MLP neurons of a small language model. Each row is named by its layer, matrix (down: output weights) and neuron, and shows model dimensions 0-127. Each number is 500 + 25 x the weight over its row's rms, rounded and kept within 0 to 999. Numbers have three digits each.
A block is one neuron, or neurons of one layer that tend to fire together. After each block is what it responds to, as a language model described it from the Wikipedia text at the highest values.

L6.down652:515503523494499472503524478502477481494522516488501457548515502487485553459476536462550509493452507494504492491487512501523537473530485494515496475522463558493502487493526499501515520525497496525509520505450537456489497523512483512509486500492500460481522488470528484486521463504470492521483530508516525479516556438493536499487485478543484523496506513492540545518513449495503550490529
Row-start cell separators

L14.down27:499459520474503485497513517474514507524453516475484507507507519528469498493550487483508511499522502506499473497506513502525504485477490526453541491497454489503500500489444484488524489506483527542500506465507480516481479536500538489510504485477512503417508522539493458513530481484554503494518504464471510466524491489513507530507477484544502545516461496466485541528462493519516486460509
L14.down256:492494477470509542493473539478495500530474503470525466565545503460468492525485466511512482521499516480507495485511504469513510468529476476485507522483528495490489477473511540513511563460492462522498504482469526501480486490508538486519481513504479507479503516499492484507488539521515528508494464498501536499500450475507534493503498500440500492487513508516480504536499505552524514524487
L14.down278:523530490466491542514508501501439509522435496505535537496501482524473550479488453507542494469519497513449503500519464505530508489490469522482458519490492499504458498509518457506480501490536530494524524506492498481501476532499509479479522491508507525490483532467478502505519493454452479491446528473501537508516511482475499523483471511454527533505496503520555495483510508516509520531525
L14.down437:464475520498495495484453468516475543487494475500502542500485482501489507471531479497509499512525515495480480492481491489496469511533482503516504516489582523483521527519529487541523508483492508485463516465495508523484487489448525505501487529493488473512482505507522479515492510532479521516464515524470522509462537459530500468526439474491470508555533496521492503520478516489490483520475
L14.down469:499512507565483487499521488489503477468475485540502483517474489502510500529516480514516492495446482494478473509496500475506510456536497493474504514500491520510489510481493465467490493567513537506538473546481510505473539464507525500489499460499493462506529510506490561504516519487510464485500513503506500541490493511499465477462466521451518508592518505470495517515465507506470504499512
L14.down474:498483495493549472508498497495506450518387481486481502515519511491499448492465488502478498511545527479507520476511480528443510511491494483495521474487503505476523509524504525498532508527506511511513488503448537479492510557467512525497468492480558488536504509497465490475525494498494519488476517512470494511504489535488486501525506468454484509522474490521489518486489473482498485536467
L14.down583:493527513511504554512487461465437543497384501501532481501512512468496522491498472522436478502527516482505507486507515512500501500483446530497508500497502513487494481486523460485473587515469522496505474468452483491473500532512523487503494475507503509498446468495504508456517455506486510483450541532498512499498552469496545473516467494490487510465516525513463541499502493498500475486483
L14.down686:478516538509469480519514494478459505510442480540473504522527502497550489484515515511492485531432497502482459443520498484504495525526472510490509519494471496512521522487534528513513454497499489539478486493488500503505462515503517485494508527495494520471491500473495476520509478503483513525490488558512521435514538474459491496513456465492516515528476490519519523484521476502507552469472
L14.down691:519505519532486572527521497445501454530459478490502490532512514519486497491545505510472478516490547502495492492504490483531456479466466500500512500488507514492496493480503544486499486532482472506485514468455521543485487570500519533497518522494493471476539524531457507461512413522506535470487476537508522509499561446537492492478517486471500515485517502532472514479506484512514467484525
L14.down900:499522510475535493472506503458483475500472507518502495502530503552527542486490431488488469475484496502487483525513507474521468525525504493526523466502520525447512470535500535496503477526491496505520494485486527479509496506520451483482487496485483485490511527522525454451500507507482524469482519510523518522503502504487511468525531470476485470485551486481497489483475484523538456534477
L14.down1081:552503452480492510525517467442442487510429493480494473501507477494496524468503484463499503457531477463518512499515489504532554497552474488462484550505534510504484515482476495492497500495523495511482496514501505490478489555481542502500513496508508485455496475489490464475490477536513534513475508501525509496489532496512507518477480501500496540516487488505504485489527492504524493493475
L14.down1155:484492497503502550534540507523505519462551481509460493539523489476480511528551493483538498457507532505525519486549545484467491479488488494533451456535498519483514520496512535525475476457507488480505531465474484499518469495456472501478557529508525517498488497493489528516494501517470480492496459525506505496493500514504499460477528502511466482501529473479507516486485502518526522519473
L14.down1158:484505474527528516546493489478505516515447527514455470531537510503451506462525495510475478510501527488488479459505549520521509491514504478452541534523490527483486517493480543488469519483461490491484505517510525469496538556514469497491483498466520449439488498460479505470492482506457486498466502527534526502490521485485557506450507482500505532500514522520464518524467497458499526530519
L14.down1199:504486491483481525533486520476498495511399502510511502491480494486474530512468499511475444522519550468507503491521523457509476499485482525493532470515481504538487464518509448482490511484487515503499498515479498466521474535499511493500489500539526497511441517477489506503504492478501496525508501471532526490497493466431535480529486502545493499500529512507494493481514479525489497509540
L14.down1258:521528486447500510521519504513488506488499513476511513506482475506505490470497503498492471505471488533499520488535552491497494465488475548521491501529489477521517502502504514514485516494536546503493501457492495520479494481481503465472494486549529474464507480473553490464555495500487512478488495482455521494482506485506504470504459513465515490526534439520463519505502531502513490486506
L14.down1330:496583526493529513474514520477469514510472489473494499522472501543537471494467509495519453526534517470535478530477467507474517444443475481508482517528474505485502472505515510480496492484522497486512494554495489464472504515528436536531479512542521481501502494470487470463486499549451486450482529473497529509464482523527504518515481488509480515504561527506502511474482485494522562519478
Separators before person names

L11.down411:527493496511526497504484492506499490450586508502467479513529523487466446541466523482517489541523528451502510509494505475526530480519553463556476435531517483520495489453497492479500498485517503497514513503461504523470503505520512466511472575498534517517519524544509508503502514521488506548505495516538496531484436519485463528525532505508519450495516477488479492477523491494486512503528
L11.down493:563481471523500476506477482532523486483542497436505484545519479529471517527480503519510498536509500481469501464483525498510507513487511459494522476510494501531514493509524503522473513472518469500561528512499527509519504497494516500474443538488502509530520513524508545476507499527426473506534467497514481541507489518464440438497516514485543526505564463509539497509494503530524492523482
L11.down551:509510489502513487513454533466489494503540473477556509532473457511502516500503473511517500501528489475470523444511471529497548512509556464511477531507440474510481527452485507512526509474507504482469516505514517498486489532489523498515487541519517496481488537449531462490430495493480539543481532514464557502505529533482507497465529507496513492505516501513495450548534547474457507531511
L11.down1035:526504502509505495505477495496526518505517501513497520529487530497501524494491480512507515519549505509447499475487509526509508480481521439537482493515462487525501500496539483537465473487540538486513468553466472491493454448511471521469499527496513451514500499481524503502513510486475457498513476442478473525505500476429491477452481491471506511492503488490495519487500547513505486510507
Passive past participles

L6.down44:520505499495483517486499490504512518519525497515533535518509532532459492488463504540496499502510481495531516547494492493575487473496516505480525479500447519499455502497539473509471490478469563475523498506488461494531527511488493521483484500479542443521480518492519526499485520503512521537514517485504502499529547505516473498471509498513466458525482561500451507515492502474466558508513
Passive participles after be-verbs

L14.down86:502491501470448489496485503484500534490541503524473501500489505461515461460497514486475530493497507449527491497482465514476504511492473494470492485493530525513475496520487480553498514492488544532501503527476510508514442485513492502478453492513506513488506493503531542492557503476537500490483527536519508521477516502443473535505549538545513532495497474528514509497497486503510460549516
L14.down134:526499465493538518476509467476449527473510505507476493491521533532479528507532497481538517523510537508489495513518531524542464551492492477504449425482520496537502479511489468520519446478527522511482452484499479519486497497499460508569535498461507485511566550500493509503502455495490491511518486482500456487535517476526497517498491514482522506505475484488475451492462520465498511543502
L14.down191:472515524487466477505551504518531448459488489511506494493461508538492487498486517474459492534498499500497514526489504481516501479493455503519506582474477452503521521484491488456456502490479531508465490528522494530455472501518498536495430483500529471498478490501526494502496548443466509502476533474484497455590483496517533497510510504451495494468475535495542518490510503493527488501491
L14.down194:497535532501528472518459506461495476527518497496555498450502550494547525474494529483504510518511496524460482494469521450461488518535493561494552554488500521450519504499497521494482501525503514517453479497541482511480519501509476470520513521514500515495459479511548495480515469480544488520517517481534531512499460510498481497500480463491508503484501456486501498511519492427503518456531
L14.down422:510481479449504508503539492511547477489496502526506504501507541509519484532453534491492546533526500536465493466516498527522492471512485518527472492491470499527486529487495490487472545430520526496528471514484535512457462487504489478475468551496502481493499491491503543522536494538471429523465531469504495487525503497476476484520504517522522477508498529520468545508512483483492499527506
L14.down464:483480520440501453498533517484527496504512475528509544485524445492452526498485498452467493490520498508513536490516511512474491509518482531503553551498479459527499458493498480537511492490516517515501477475500514561461461504505531481471485575545496521549527438525554511481486535463468497553496568508508518535518515458517470541501534484540487504481492463493541457523492477492498493510487
L14.down671:512525557487517516489523506503486469481418526513521521451530475536510455495560484510487489496528495558483497552510523510484526484475467517502486508499524516485530497475494470486458487473545543469457490493568536508489507525455474496494504482494463525518489493490499523505454491456513502495479466550501508494520473459515541532537489500514501547479515421479504498439522521513471528483498
L14.down745:538491510507476492469506503474538518509529477504501528489538460493500462486515501498487552498489535506500503485487517491555515459458502446525514503537501476516498506495494466474491490500497528501498493535496513518485518450497490501495495547546493485543480495498509509511513471497507486496480485499544509491485504502465446506465531520525466485519535525482550514535478499473528532513471
L14.down771:490480502480491482496480481498479506490530519527474562538497490518486523536449496495485486506511518523481512497477586493501486446492502486459463516476509517477490516530451487482462498478521520531549492493467525498531526533506452509516497525471489485542476502455518544487516523512475466471555514478544479478478455470528494495487464515518482496511443513501504452522509515518513516502549
L14.down860:497518487506470524533497502502525534494485472502508483538455512485534498503547513531493503518505477492513481547503484474495497506478473485524489490526531520492461489472494431465483541483501557498547508524494495507503464491454503524560458436502539504545494462448510502494530475530488492467477492473480518522519512519471535513444529508504497502492476511470513510523528487503496484477493
L14.down908:493506521533509481495522479510459463490558515495488493475554536499497516468505499517490460520518512519501491500521531484487454458540473487528491515498457490511547465549490476512464527479550476490516494482485523529493499495495477503519498493486492497511538538508455532489501537525510492510483500491512454472499427526476453533498470482498508479533513539522473497473510499477530497479500
L14.down1065:500513483493506484466502483452507481512580476538456508524493502535511551507513497467491500484511508506533508491497501501491488548501512473447481486502536497500496528526468452467513493497524465483544493491452525494546498571509542522483478501528575507529517494525483502523488526469487500511513501490510510488492463501480539510515518501512487509553505495471459439470496483486482515505467
L14.down1116:562512496471506498494490472507471514516554478492502522498524544509481513546463452496519463520520521505507496505534526505500504488506505463487489511471529467513497496501503476502497507498482519496511487535493487506507524514486480532487471516515531513507504540525548484511527503508443478545463512478546490517496497523491422505515534502509509498494500512456494448532460528496519505520466
L14.down1147:500471505484471494480518505509504457488539532481519505526492494519503507509476522516474513485481490494521497495522503475518485488487487503514464481546513518510540494517502503494507474496500519515533504532503497483496491496502484493492492494495509500523527511497507519462498491510481512505482498488482507470479526487515501501511489480499497502508516492517501496507502473534481491489486
L14.down1152:499476512499484515461508515513516511483532500512483485469482483550540515511501499457520470534500517480496437452513497523470476533496504479468475519498487495534541501508543479525486521484472521482492464529499520541540531508492514488499491509479507472474536459467515485493497473491509532483505505513510460500523493538504508488521473556508446480537466509482490472498484487554472508499506
L14.down1279:477498525508484493482562491504509538492527497498494532502463485557536460536473542488470511511483523489451559458493511506488475465480507507496524462494497495514465472510541517537521497502462547493495492472494558538498520527455489485459507531485501486483542511449518486522540486490495491487540470529497508507466529494510463506523506502527525518512519541496490497513462522503497500546447
Predicate participles before prepositions

L11.down78:510471471471504496509527480503523539494502515505490507493493483483519483484495539494486551480497548511496483525492478483522509503458505454529494517464500521485503458464529477491554481512510525496525495456517494504499462511510494465498438482459477509516466551531479505483521505520508490503498512532541516483511520509488481537492516524511527521513506469452499513493492540479546512517476
L11.down486:501501531478496508520496534501505502519309504488497479476536513511476507489508540473472483521477527489471493508487518467475519487510499485520497522516536515482525545497512494510510512479501512519538515499473503496495496529478488480491485519518514496523485546538493497509457473510512502499507485540513506472491526497475466500488493514502488498489483498488482541504532527497513547471514
L11.down666:502479526499532515538513507494453462506482530487462522518520533535543520522487496452512515517495483516503495463502521514496476542474494528483489498458519502496520485480499497480505498475500513496495501503509472491485510493470480472505490510525549496539505524474439497473516498486469504539487504519491458477514536463503477507518502489509479489476456520466502564522489519538531521513539
L11.down812:516531460489530504530474503491514516518465524518489522502541521499534511538532530491448465511514510510524456523498477459515527480469506470528508486523518452513501502503508495548500535469489526489511488523479479508513509464461454458494491510491526456492495550532430498514503516482490485489476504494491473539514478520513507498529561515558477492463531516523480485483501501481530538462454
Start of table name cell